config = dict(
    n_layer=24,
    d_model=192,
    n_head=2,
    n_kv_head=2,
    head_dim=96,
    d_mlp=576,
    vocab_size=1024,
    activation='swiglu',
    norm='rmsnorm',
    norm_place='pre',
    norm_eps=1e-05,
    positions='rope',
    rope_base=10000.0,
    rope_fraction=1.0,
    qk_norm=False,
    attn_scale=0.102,
    bias='none',
    tie_embeddings=False,
    parallel_block=False,
    extras=['capped logits'],
    init='uniform',
    init_std_qkv=0.0271,
    init_std_o=0.00391,
    init_std_up=0.0271,
    init_std_down=0.00226,
    optimizer='adamw',
    lr=0.00195,
    beta1=0.9,
    beta2=0.95,
    weight_decay=0.16,
    lr_head=0.00826,
    grad_clip=2.0,
    warmup_steps=396,
    schedule='cos',
    final_lr_fraction=0.1,
    batch_tokens=65536,
    seq_len=256,
    doc_mask=True,
    train_tokens=247500000,
    steps=3777,
    dataset='wikipedia_en',
)
MLP neurons of a small language model. Each row is named by its layer, matrix (down: output weights) and neuron, and shows model dimensions 64-159. Each number is 50 + 12 x the weight over its row's rms, rounded and kept within 0 to 99. A neuron's up and down rows have the sign that makes its largest values positive.
After each neuron's rows, "fires before" lists the tokens most often just after its 100 highest values on Wikipedia text that the model never trained on.

L10.down331:56 55 53 41 57 53 56 25 59 51 66 53 32 46 34 67 44 56 28 45 46 42 51 43 47 46 48 47 38 55 19 59 51 71 59 87 47 66 54 34 48 56 35 33 43 52 71 65 34 08 48 61 37 51 53 55 47 66 66 32 66 47 53 51 59 47 64 42 33 66 43 51 55 50 54 69 53 52 46 59 53 59 45 61 49 35 52 63 42 64 59 49 22 45 34 44
fires before: "ed", "es", "pt", "o", "e"

L3.down442:26 47 41 53 57 55 60 68 56 48 60 52 33 41 56 55 51 50 57 31 57 61 55 34 61 60 54 69 30 59 80 60 34 50 52 41 44 38 54 37 62 52 41 38 57 44 75 63 53 50 53 59 58 35 42 61 63 38 42 31 46 43 38 54 45 42 55 65 56 44 33 69 41 48 78 64 37 61 90 60 53 62 59 49 55 48 51 44 41 61 45 43 58 68 45 44
fires before: "ad", "ft", "g", "ar", "ague", "av"

L3.down96:65 43 44 52 77 68 33 55 41 66 46 58 45 40 59 63 67 54 49 23 51 63 62 60 51 56 39 36 36 43 46 48 54 46 24 45 26 59 58 48 39 47 71 38 66 46 28 63 33 60 62 47 48 54 49 45 52 53 43 35 58 36 55 43 52 58 30 41 36 52 34 36 49 52 42 65 50 57 21 55 41 55 62 57 40 48 32 39 59 38 53 52 48 69 62 50
fires before: " |", " |\n"

L8.down310:40 51 27 62 41 49 68 44 38 51 67 57 68 45 43 65 55 49 49 46 42 45 64 65 47 49 47 53 57 32 56 42 43 43 55 69 54 52 59 55 51 42 69 31 59 32 62 51 51 14 65 45 52 32 51 42 54 52 31 48 45 40 68 58 54 54 42 50 23 43 44 45 60 60 41 84 41 50 45 66 36 42 46 47 38 54 51 53 46 28 54 62 61 55 69 47
fires before: "l", "orn", "-", "bum"

L16.down249:46 63 61 58 41 50 44 34 63 39 66 49 44 27 62 53 63 39 43 60 64 42 29 40 67 42 48 46 75 56 67 53 47 57 67 55 70 52 28 44 32 69 45 58 52 56 40 60 38 71 37 74 75 46 52 48 61 64 42 40 59 48 60 70 28 83 55 68 53 44 40 48 66 38 59 68 46 62 46 41 38 61 52 53 51 54 59 61 55 75 59 54 67 40 34 47
fires before: "8", "9", "5", "4", "7", "th"

L5.down347:83 53 50 36 43 66 57 40 42 45 47 60 55 35 59 65 48 41 29 46 53 71 74 56 56 46 57 46 28 40 42 25 55 42 42 34 28 45 47 54 50 35 57 56 67 49 53 61 43 34 62 46 62 74 49 43 41 64 50 64 41 51 69 53 60 62 24 38 39 37 27 35 49 75 44 58 56 58 36 43 74 41 40 52 42 56 56 42 55 62 50 61 25 42 71 37
fires before: "%", "ep", " |\n", "ust", "iv", " m"

L18.down471:58 57 44 43 58 52 51 37 91 42 46 59 63 46 55 37 43 54 48 63 55 28 32 41 61 53 44 62 42 35 28 59 36 78 49 39 54 61 47 31 62 67 30 53 51 50 48 52 69 31 29 54 63 57 51 45 53 48 55 73 42 58 46 40 58 46 60 51 42 48 46 35 41 30 58 57 50 63 43 25 37 57 48 53 39 45 55 51 48 47 59 55 30 41 44 31
fires before: "p", "an", "m", "ific", "pt", "e"

L5.down118:76 51 57 33 46 42 46 44 45 71 51 47 45 60 37 66 63 52 55 57 47 63 61 67 49 51 43 46 26 42 50 43 53 53 42 60 50 55 50 43 36 66 45 68 54 44 31 59 37 23 69 27 47 45 51 53 42 72 44 52 37 38 60 62 49 62 43 29 37 42 51 36 52 60 54 73 63 43 50 66 46 37 70 66 40 62 49 56 48 34 38 42 63 70 44 32
fires before: "y", "ain", " of", "ri", "n", "ry"

L5.down215:58 41 47 51 51 57 47 36 50 62 67 38 61 70 29 38 49 50 33 63 31 56 29 72 53 57 52 37 41 46 43 54 56 51 71 55 43 57 41 45 63 40 21 68 57 41 51 58 38 00 56 54 41 47 61 53 51 54 33 68 35 52 48 56 55 62 36 46 45 46 41 40 42 61 75 77 43 68 62 69 44 42 62 62 43 49 37 55 53 59 37 57 64 44 33 56
fires before: "in", "ro", "r", "ain", "rib", "fer"

L10.down180:61 41 49 50 50 66 43 53 70 51 56 47 60 24 62 55 45 64 43 60 72 45 44 68 66 53 62 61 42 35 59 66 51 47 28 49 46 45 54 48 43 49 78 59 38 51 65 56 40 09 43 49 48 66 57 35 58 51 40 67 52 27 44 59 33 42 28 48 64 59 68 50 47 71 31 52 45 57 63 60 58 72 46 49 58 63 59 39 50 57 65 73 35 51 67 42
fires before: "ed", "er", "o", "s", "ers", "-"

L3.down457:79 47 45 34 44 52 49 43 58 54 48 47 55 72 33 54 44 60 36 33 36 33 45 53 61 38 24 55 56 39 57 49 50 54 64 57 38 45 44 43 58 47 31 53 50 27 54 52 50 00 59 60 45 48 63 54 50 66 55 50 54 61 47 50 50 42 62 48 47 51 55 49 59 55 45 63 49 61 70 46 46 60 65 40 47 53 37 51 42 40 46 45 55 36 42 58
fires before: "th", "ct", "ine", "ction", "-", "ag"

L15.down121:45 51 49 50 70 16 49 49 35 51 52 43 58 74 56 41 54 55 48 65 76 56 69 51 45 33 69 32 70 56 55 51 32 51 60 60 34 75 54 72 50 53 42 48 64 63 64 44 45 60 41 32 60 54 65 56 54 39 30 41 70 55 70 53 45 39 62 53 46 56 60 44 36 40 47 52 42 56 56 58 45 31 42 60 45 52 45 32 67 62 52 49 55 53 30 65
fires before: " ", "ruary"

L13.down329:77 45 51 54 54 49 56 59 47 55 53 48 52 52 55 43 48 49 55 51 57 52 50 54 43 65 23 48 56 51 44 51 44 40 50 48 46 53 47 48 55 45 52 44 62 60 59 48 50 00 48 54 48 46 57 51 47 65 54 66 54 44 50 47 36 46 46 51 44 56 58 56 50 55 43 52 51 55 60 47 48 51 44 50 60 49 53 55 56 54 46 46 47 48 54 50
fires before: "==", "The", "In", "===", "A", "19"

L21.down492:48 76 69 34 36 54 68 52 40 50 55 66 59 28 22 61 65 35 63 42 69 76 33 48 45 44 49 51 80 48 26 74 35 47 33 70 39 45 59 68 44 47 47 60 50 50 52 43 40 50 22 56 46 63 57 51 53 55 58 30 57 45 60 50 63 52 57 55 43 52 48 48 42 35 57 49 65 43 31 49 58 63 40 39 67 33 70 46 27 49 56 36 41 58 54 31
fires before: "s", ",", "i", "es"

L11.down315:42 59 59 53 31 46 38 38 28 58 48 63 52 50 54 47 52 63 52 64 57 24 50 62 44 65 51 52 50 45 47 53 35 55 37 61 55 61 62 30 55 37 55 57 51 48 40 60 48 48 50 58 36 55 68 45 37 29 56 51 47 62 39 76 42 65 34 45 68 61 45 52 31 43 59 38 54 57 44 43 52 57 33 31 46 59 44 39 37 38 73 54 35 53 63 43
fires before: "ing", "ed", "e", "at", " of", "ific"

L11.down92:72 46 48 45 38 50 47 41 46 41 58 34 53 51 22 58 58 56 50 88 66 27 52 30 45 40 21 50 68 68 41 53 55 66 61 80 67 57 54 46 48 44 35 58 54 51 45 65 62 17 57 63 41 50 68 53 60 60 37 57 41 58 42 58 70 63 34 36 60 72 44 22 39 46 47 52 65 40 50 51 26 44 60 40 26 45 39 52 33 24 39 48 53 34 50 56
fires before: "ed", "ing", "e", "ual", "er", " "

L17.down446:38 55 68 48 55 42 36 53 59 43 54 45 54 34 58 39 34 65 72 59 55 51 57 42 65 47 39 61 61 56 51 38 47 46 46 44 41 60 60 35 58 44 60 46 66 40 43 60 46 56 36 34 46 46 62 27 78 44 70 60 55 38 58 65 48 54 52 24 74 46 34 54 39 62 70 48 49 41 61 71 31 59 55 55 36 46 44 38 56 59 41 54 50 51 50 66
fires before: "y", "ical", ",", " of", "ied", "ish"

L10.down109:67 34 47 42 62 39 39 57 60 68 85 35 64 50 59 55 60 34 51 64 38 39 59 46 66 79 72 45 41 37 58 33 48 43 41 60 57 51 61 62 42 54 85 54 64 57 60 52 52 23 41 55 38 38 46 38 49 57 50 40 40 37 51 38 55 56 44 46 47 60 50 33 70 56 36 69 31 45 46 54 49 47 49 53 42 42 45 50 61 41 63 44 69 42 57 62
fires before: "-"

L7.down395:59 45 51 66 40 57 44 50 46 51 59 44 38 54 64 49 25 47 60 62 53 54 38 43 56 65 58 80 45 60 43 43 52 48 69 47 54 26 41 40 54 41 62 42 45 67 64 67 31 67 22 51 69 50 32 59 48 35 36 32 56 68 30 49 40 49 50 49 69 37 42 47 43 64 65 60 35 31 56 32 36 42 64 50 57 44 63 45 28 48 46 52 56 72 43 67
fires before: "ad", "ft", "ague", "g", "ar", "av"

L8.down351:48 37 40 39 65 64 52 57 57 56 55 54 43 50 56 75 53 49 44 51 43 33 65 59 44 36 56 58 41 58 57 42 54 37 44 60 47 32 46 61 60 56 69 37 22 54 45 61 58 48 55 31 41 46 50 35 43 46 39 63 54 70 69 56 40 60 64 47 51 59 33 41 65 67 52 69 72 56 58 33 36 51 49 37 31 60 09 53 53 35 55 57 63 65 65 42
fires before: " |", " |\n", "%", "9", "1", " m"

L12.down372:42 49 55 52 60 51 41 56 44 53 39 48 57 50 40 38 44 68 53 45 41 63 61 40 32 67 58 61 47 34 57 47 62 38 37 60 36 41 37 61 65 43 52 55 38 22 50 64 39 67 22 64 65 42 71 40 50 53 42 73 40 50 33 33 41 49 58 59 45 60 45 47 68 37 50 76 31 49 63 40 57 53 61 47 55 61 76 38 54 53 62 34 39 53 58 54
fires before: " |", " |\n", " and", "s", "ed"

L14.down21:45 58 80 59 45 57 53 37 82 16 51 52 39 57 78 39 36 30 52 50 50 40 40 42 40 61 73 44 61 43 63 62 62 55 62 57 51 57 66 54 58 65 29 57 44 62 34 42 47 95 41 61 74 63 52 45 42 45 52 65 58 38 59 63 45 52 62 64 58 55 27 56 60 50 63 51 41 59 55 48 40 66 47 33 57 65 52 51 59 59 73 59 50 34 58 59
fires before: "4", "8", "9", "5", "6", "7"

L13.down354:82 42 46 41 48 46 59 61 59 58 67 46 59 71 57 49 59 43 51 55 50 55 33 65 51 65 45 44 55 52 57 34 48 67 31 55 39 53 52 43 34 43 79 60 42 58 57 55 51 00 47 49 57 39 61 41 59 60 29 50 33 60 42 46 38 42 41 45 57 52 59 63 52 61 45 48 30 53 51 41 59 57 50 61 64 44 54 48 78 57 55 55 65 64 45 61
fires before: "==", "===", "=", "W"

L8.down458:61 57 50 47 59 51 43 31 49 50 38 55 42 62 55 51 55 62 62 53 63 49 51 60 63 47 51 46 40 66 42 43 69 50 55 61 51 60 60 44 40 62 49 59 62 45 28 58 48 18 57 42 52 34 50 53 50 57 42 79 36 43 67 48 66 41 40 30 55 48 35 54 57 79 66 36 34 61 45 56 60 61 65 44 31 46 48 50 42 39 25 53 67 47 51 51
fires before: "y", "ry", "ain", "ri", " of"

L5.down98:35 47 53 35 66 59 44 46 70 50 46 61 48 45 47 67 63 26 64 27 64 69 64 67 59 46 45 49 51 59 54 40 45 47 39 61 52 27 46 43 53 51 70 50 62 45 27 67 16 95 42 47 57 39 62 85 59 49 61 26 54 51 37 48 72 64 43 44 34 48 28 53 46 54 81 52 41 57 65 33 55 65 47 49 51 42 43 43 37 47 58 41 40 48 46 68
fires before: "%", " |\n", " |", "–", " m", "9"

L21.down458:58 44 50 46 59 37 47 35 52 56 24 67 48 55 57 32 62 48 59 40 42 54 55 61 57 29 39 63 63 52 43 61 41 34 72 55 42 59 44 48 64 59 23 31 40 62 78 47 31 47 42 36 46 48 42 72 53 37 48 56 47 53 70 62 42 33 44 43 73 53 66 32 62 47 47 54 68 64 55 42 29 64 58 67 45 35 52 30 54 41 56 27 68 41 53 49
fires before: "il", "it", "r", "ess"

L5.down557:50 40 43 55 49 48 32 39 63 55 63 51 80 39 21 68 49 30 33 56 58 49 58 43 49 38 45 49 43 46 59 39 57 38 35 65 48 35 63 43 52 50 59 63 56 49 49 63 65 45 47 58 36 57 63 57 45 52 46 53 31 68 43 44 41 51 44 60 31 40 43 48 32 37 42 60 62 49 51 31 56 51 67 54 44 47 19 41 67 26 57 58 63 60 35 78
fires before: " |", "8", " |\n", ".", ";"

L10.down11:65 48 37 28 63 46 32 45 61 56 57 46 52 56 33 74 57 42 58 54 49 45 55 62 54 43 47 40 19 49 53 73 26 77 51 54 37 47 54 63 38 52 33 61 57 42 54 67 34 14 66 33 41 53 54 51 48 65 49 49 56 31 58 40 66 60 31 52 52 25 55 51 64 69 58 77 44 58 38 44 44 39 64 52 48 32 62 62 44 46 27 69 58 73 56 45
fires before: " of", "y", "n", "ic", " in", ","

L12.down458:90 58 52 58 55 44 41 55 45 58 58 41 54 67 50 62 64 45 56 55 57 56 51 77 66 52 40 54 44 48 62 47 57 38 40 57 49 52 65 52 39 50 73 39 51 44 66 40 58 00 64 42 37 46 69 42 64 65 52 64 44 53 51 51 35 41 37 36 66 46 59 50 62 64 57 52 51 55 45 40 56 52 55 44 58 45 53 52 56 41 32 53 32 53 49 51
fires before: "==", "In", "The", "===", "A"

L3.down210:44 48 53 56 76 58 58 53 54 46 47 54 44 35 47 37 59 51 41 40 64 62 71 33 44 47 54 31 77 38 53 60 63 40 22 51 52 54 47 53 65 41 91 42 40 51 39 41 32 99 49 53 30 59 59 41 70 55 47 59 58 40 35 62 57 45 40 28 56 52 46 54 64 45 36 52 49 57 28 41 40 57 48 49 41 64 45 44 48 53 69 46 49 50 53 51
fires before: " |", " and", " |\n", " -", ".\n\n"

L12.down22:45 31 42 50 43 34 56 59 51 56 69 51 66 54 37 32 49 44 30 45 34 52 48 39 50 57 70 49 36 30 53 48 55 27 43 73 57 58 54 15 46 33 54 42 53 24 54 45 69 07 58 74 48 43 63 41 26 51 58 41 68 61 52 49 50 39 55 64 59 37 59 56 45 72 53 56 53 41 52 63 57 50 43 69 56 57 52 43 57 67 27 51 45 62 62 59
fires before: "bum", "ong", "-"

L7.down56:59 53 50 40 43 41 35 55 26 69 40 36 49 51 53 30 61 36 56 51 47 35 69 50 45 14 46 69 84 65 39 58 28 49 39 51 51 51 66 29 40 43 52 58 55 58 41 66 67 63 43 55 45 44 49 55 47 37 69 48 38 47 37 37 47 58 51 50 42 58 76 57 31 45 55 50 29 59 49 25 27 65 44 59 51 71 31 45 50 83 60 62 53 28 58 45
fires before: "ed", "ing", "e", " in", "er", "ual"

L5.down113:44 57 36 59 56 59 45 30 71 47 55 49 50 16 61 35 47 54 67 53 54 39 67 36 40 50 38 43 50 59 55 43 37 57 65 25 49 63 34 58 66 81 29 56 50 43 55 43 25 56 47 56 70 51 48 68 47 57 49 54 54 52 55 66 56 59 66 56 51 32 36 58 65 42 68 43 47 41 73 23 48 68 65 33 44 40 64 33 44 64 55 49 53 44 67 56
fires before: "ow", "ip", "ort", "ut", "ould", "oot"

L5.down267:81 47 37 52 63 56 42 33 44 51 45 44 60 61 14 70 61 66 57 47 57 41 58 52 50 66 35 54 40 49 56 46 47 44 48 60 63 41 49 52 38 62 35 63 47 50 66 75 44 00 56 54 55 44 50 26 39 72 47 59 50 50 53 57 47 49 49 44 42 56 52 31 67 49 42 61 58 54 32 66 37 37 72 54 51 49 38 65 62 43 65 68 65 54 55 57
fires before: " |", "–", ":", "ly", " m", " elect"

L12.down21:86 45 48 46 67 57 53 52 49 39 73 52 55 57 37 57 50 61 47 52 49 37 39 65 46 62 12 52 44 42 41 50 51 53 55 55 50 50 51 57 49 52 64 51 56 56 62 51 64 00 51 57 56 53 53 55 41 59 42 50 36 55 66 57 36 42 56 40 52 42 65 67 65 70 51 43 34 60 46 52 59 58 39 47 76 42 52 55 55 49 38 54 42 41 58 48
fires before: "==", "=", "The", "In", "A"

L21.down369:36 45 66 62 53 47 31 52 46 33 40 33 63 77 48 48 63 54 69 36 53 55 58 68 67 66 57 54 53 76 66 61 27 52 49 27 42 52 74 48 62 51 67 53 56 36 47 84 32 51 63 31 47 50 56 26 33 51 58 42 52 40 50 44 64 49 22 52 62 52 25 50 24 49 57 44 44 60 59 58 47 59 65 46 30 63 49 49 47 59 51 55 44 34 46 42
fires before: "y", "ies", "ic", "ical"

L13.down395:81 44 56 38 55 47 40 60 54 59 54 45 46 47 38 52 40 45 48 58 60 46 49 65 35 65 24 47 46 47 52 51 40 41 38 42 47 55 55 52 57 43 52 41 59 49 48 57 50 00 54 51 54 50 43 42 40 48 57 56 43 53 55 52 42 44 43 47 50 33 64 60 61 63 45 63 31 62 45 47 59 52 57 55 66 51 52 52 38 52 42 45 54 51 55 62
fires before: "==", "The", "In", "===", "A"

L5.down293:81 42 54 58 75 68 20 58 53 50 40 49 68 56 52 34 53 35 53 57 63 50 62 50 74 61 21 34 40 66 62 42 52 63 66 51 49 45 50 54 52 64 86 62 47 40 51 54 61 06 60 48 46 47 65 59 46 78 58 50 44 50 45 34 53 43 51 30 31 57 53 53 47 50 63 62 39 55 46 69 49 39 59 36 45 58 31 42 66 45 57 42 63 58 53 58
fires before: " |", " |\n", " m", "3"

L7.down318:67 60 43 41 58 59 35 39 62 34 49 60 51 53 45 58 64 72 48 66 35 67 48 61 70 48 34 29 48 54 41 43 65 50 77 51 48 50 39 32 40 62 50 58 53 45 32 60 37 39 50 38 36 51 64 56 55 70 37 53 39 46 63 45 67 55 35 35 45 58 48 45 71 38 40 72 39 56 45 73 56 52 83 54 21 38 30 60 41 43 47 37 56 61 69 42
fires before: "ral", "r", "in", "ain", "ri", "ice"

L7.down158:79 44 32 46 24 43 67 57 54 54 68 40 49 43 43 58 50 73 36 52 22 54 52 52 50 61 26 38 45 39 41 34 53 57 40 63 64 51 47 28 49 53 57 33 53 44 62 46 56 07 50 49 82 35 29 40 53 58 31 53 51 61 59 61 56 51 56 59 54 48 66 45 57 56 48 61 57 37 41 42 75 43 61 44 35 38 51 56 65 54 51 44 51 59 68 39
fires before: "l", "bum", "-", "ab", "g"

L10.down366:46 58 77 51 35 58 54 52 67 37 44 53 70 59 46 57 60 53 55 52 56 70 52 56 61 35 60 30 66 53 41 33 29 38 50 56 51 55 62 60 42 55 59 44 70 53 52 56 65 79 57 54 60 53 44 39 61 60 42 46 55 63 62 47 43 65 56 53 42 67 53 56 61 44 47 60 50 43 37 53 34 58 46 41 45 45 55 68 49 34 55 48 47 45 68 24
fires before: "ut", "s", "ed", "es", "n", ";"

L21.down240:30 39 70 60 46 46 41 45 71 55 48 38 51 52 60 43 39 64 52 58 34 71 51 29 70 52 51 70 57 51 67 68 43 41 61 45 47 34 66 57 48 48 50 39 57 31 29 48 52 53 59 55 50 62 51 44 34 33 58 45 61 50 34 68 63 51 55 48 61 57 50 67 56 58 49 16 37 57 45 49 71 56 60 46 35 48 59 43 58 43 44 62 60 46 34 54
fires before: "y", " of", "ic", "ical", "iz"

L5.down258:53 41 33 64 63 55 46 40 70 44 48 40 65 45 31 56 66 61 38 33 48 58 56 59 50 20 43 47 38 46 55 25 69 46 50 65 34 44 52 53 43 53 49 69 28 59 46 77 56 22 67 37 49 56 62 65 54 69 46 51 39 66 54 44 44 60 42 51 44 47 41 41 34 56 42 64 79 32 60 28 56 35 57 48 32 50 18 45 56 41 48 52 55 76 51 71
fires before: " |", " |\n", "%", ".", ";", "9"

L5.down404:66 34 43 49 69 59 34 43 67 48 45 37 66 48 30 65 64 48 38 42 46 57 63 63 47 20 39 55 32 56 47 29 53 49 44 65 42 47 48 49 46 52 43 51 30 61 54 73 61 24 61 38 47 53 72 54 33 66 49 47 33 59 48 28 42 50 44 45 48 47 45 50 46 36 44 67 73 43 55 42 55 45 56 40 51 53 14 46 66 37 51 54 51 67 53 73
fires before: " |", "%", "8", " |\n", ";"

L12.down92:67 51 44 55 44 53 31 40 38 40 50 56 48 61 41 55 56 25 59 51 63 61 51 72 36 59 71 45 40 34 48 75 33 43 60 48 65 50 61 31 55 53 41 69 45 66 35 52 53 11 75 54 35 58 70 44 56 22 54 46 34 53 54 61 35 60 53 37 41 60 58 41 52 63 18 28 49 62 47 34 56 43 44 52 61 44 36 39 40 56 56 47 56 43 49 49
fires before: "is", "ed", "y", "d", "ing", "en"

L7.down234:66 36 68 22 53 61 26 35 41 48 60 46 63 42 32 36 42 69 54 65 48 55 49 78 70 43 27 35 51 39 64 50 46 63 44 84 50 40 48 45 53 65 48 56 46 37 66 52 56 41 49 57 55 49 68 57 62 71 50 46 33 55 59 52 34 58 52 31 41 68 39 49 56 51 45 70 52 73 30 66 40 36 50 53 44 61 30 47 62 50 57 44 65 47 54 49
fires before: " |", ".", "″", " |\n", "0", " m"

L2.down154:76 34 49 51 59 71 47 43 67 51 32 47 36 56 49 30 48 57 68 67 61 37 62 65 54 37 37 45 48 57 60 55 40 68 46 63 40 53 14 45 68 71 47 50 53 43 67 42 32 00 55 53 38 40 48 52 67 59 48 51 53 58 55 58 69 44 47 47 46 34 38 45 62 71 56 49 57 50 49 40 49 40 51 54 34 51 50 41 60 51 46 46 71 57 77 53
fires before: "ow", "ort", "ip", "ot", "ould"

L8.down352:52 37 52 64 35 35 63 45 57 48 82 33 53 55 48 48 40 73 52 35 46 63 69 50 57 51 48 65 63 35 59 37 59 60 40 70 60 45 49 36 34 38 62 37 53 30 66 42 58 00 74 49 41 51 49 54 57 55 35 41 59 62 49 60 64 72 55 49 49 40 59 44 53 62 54 49 63 37 46 47 65 29 38 66 56 53 47 45 58 64 52 65 43 36 61 54
fires before: "l", "bum", "-", "ong", "ess"

L10.down573:55 31 58 39 73 73 53 37 68 43 51 60 43 57 38 54 62 58 39 51 51 69 66 47 31 23 46 42 26 61 48 30 62 56 46 62 39 42 51 31 29 50 43 51 45 45 46 63 66 45 54 40 47 68 69 66 47 52 46 43 29 70 49 37 51 76 53 35 52 54 46 32 46 45 43 54 70 55 55 45 43 57 56 56 56 52 17 66 47 35 52 49 54 64 69 58
fires before: " |", " |\n", "%", ";", ","

L5.down129:69 38 45 43 62 65 35 30 73 43 51 44 62 46 29 52 59 56 51 46 59 66 58 57 58 21 35 52 32 54 39 27 48 49 52 64 42 46 49 45 40 46 54 48 44 52 47 73 50 24 50 41 43 64 67 63 53 66 46 62 29 60 54 31 40 47 40 44 41 51 62 29 44 47 47 68 64 52 45 39 61 55 53 55 38 43 25 43 62 35 43 56 57 57 47 71
fires before: " |", "%", ".", " m", " |\n", "0"

L10.down449:47 44 30 43 55 39 51 65 52 72 72 31 75 50 68 45 61 42 24 52 49 50 57 34 28 75 67 48 48 46 62 17 42 52 41 57 51 48 43 62 47 52 68 47 53 53 64 56 57 50 43 52 65 56 53 35 51 43 38 60 58 33 61 35 52 59 51 39 55 62 45 28 70 60 42 71 41 40 40 39 45 23 42 42 36 53 34 35 56 28 73 51 49 44 63 66
fires before: "-"

L2.down153:66 52 47 32 56 65 40 26 31 64 24 43 51 76 54 49 50 55 49 57 50 50 42 58 53 51 21 36 34 63 54 44 59 59 68 50 47 43 51 40 53 46 32 57 67 28 33 49 62 00 62 58 60 48 54 37 45 60 50 61 48 46 41 44 56 52 53 48 50 55 22 37 47 72 48 66 44 61 36 52 56 39 64 64 34 50 45 54 46 56 39 58 65 42 43 58
fires before: "in", "ro", "ain", "r", "rib", "o"

L14.down457:48 48 40 60 62 53 55 53 38 59 77 48 61 53 55 41 42 57 46 33 65 60 57 33 27 44 64 53 53 54 66 53 35 43 75 62 47 47 60 50 38 69 55 60 72 67 53 41 49 40 43 40 43 54 53 65 43 62 41 61 66 59 59 66 49 55 50 49 39 40 58 55 52 37 80 47 55 40 36 35 43 35 55 52 51 57 51 70 55 47 68 54 54 38 57 42
fires before: " |", " ", "m"

L7.down218:62 46 30 55 55 54 47 30 67 60 68 49 56 44 32 70 44 48 35 62 53 56 56 56 67 51 42 61 41 46 50 43 52 75 57 75 40 43 53 64 47 57 74 36 33 41 59 59 43 23 41 52 42 53 28 41 76 52 49 55 65 56 48 70 34 51 40 42 49 49 31 50 55 48 55 72 42 60 47 50 37 36 47 50 53 45 74 52 43 58 59 76 51 61 79 46
fires before: "ed", "or", "er", "ation", " |", "ors"

L5.down147:48 28 34 49 35 50 38 42 59 41 51 23 49 32 78 45 43 23 44 38 47 53 86 46 66 61 47 56 51 35 35 60 56 62 39 68 42 46 45 48 44 38 66 42 60 47 42 53 43 71 63 61 70 35 51 39 60 61 51 32 71 50 55 53 48 64 55 29 28 51 47 50 27 77 42 53 44 52 43 56 67 45 39 54 66 44 61 56 55 45 45 54 33 53 47 69
fires before: " |", "%", " |\n", " m"

L7.down280:63 67 46 58 63 40 55 39 53 49 64 44 33 56 38 57 47 59 53 66 59 41 46 65 47 69 59 57 53 61 49 38 44 48 68 57 52 54 38 31 59 55 39 48 54 36 52 51 25 00 58 51 66 49 60 45 53 39 55 20 63 42 45 51 62 72 56 49 60 30 25 68 58 55 59 80 41 62 55 48 47 54 70 42 44 46 63 55 36 38 66 39 60 63 48 44
fires before: "ad", "ft", "ar", "g", "ague", "av"

L3.down100:32 30 57 46 45 43 52 72 48 53 43 47 35 48 50 47 33 53 69 41 43 53 59 58 37 53 45 73 61 50 62 61 51 34 45 56 52 28 41 57 71 52 51 54 40 39 39 59 41 98 34 52 51 49 67 52 45 46 65 43 50 58 70 48 47 46 43 34 57 36 59 67 35 31 50 47 42 46 40 40 54 50 57 47 64 68 51 55 45 41 38 36 47 34 50 50
fires before: " |", "d", "v", " was", "en", "ver"

L5.down456:75 44 50 64 68 52 45 57 66 56 57 40 59 57 46 35 58 49 57 53 43 47 49 51 91 77 44 50 33 49 62 44 65 60 41 63 56 44 58 41 43 39 99 42 67 44 47 52 71 29 47 38 39 51 54 42 46 67 48 44 53 49 50 58 64 66 50 49 37 61 45 36 49 58 41 68 40 46 63 55 59 34 40 37 47 54 31 50 58 52 44 22 68 52 43 46
fires before: " |", " |\n", "-", "%", "9"

L13.down405:53 37 68 40 56 34 58 50 56 34 72 57 38 65 50 22 49 55 40 38 42 42 32 53 54 45 52 48 75 47 68 42 61 43 67 38 74 54 42 59 52 51 55 37 47 39 38 55 42 59 44 52 54 29 49 63 69 43 42 51 47 50 51 50 42 43 57 74 45 50 25 50 51 52 53 46 34 35 61 27 49 47 72 56 40 52 52 24 60 58 50 32 48 50 49 39
fires before: "9", "7", "8", "4", "5", "6"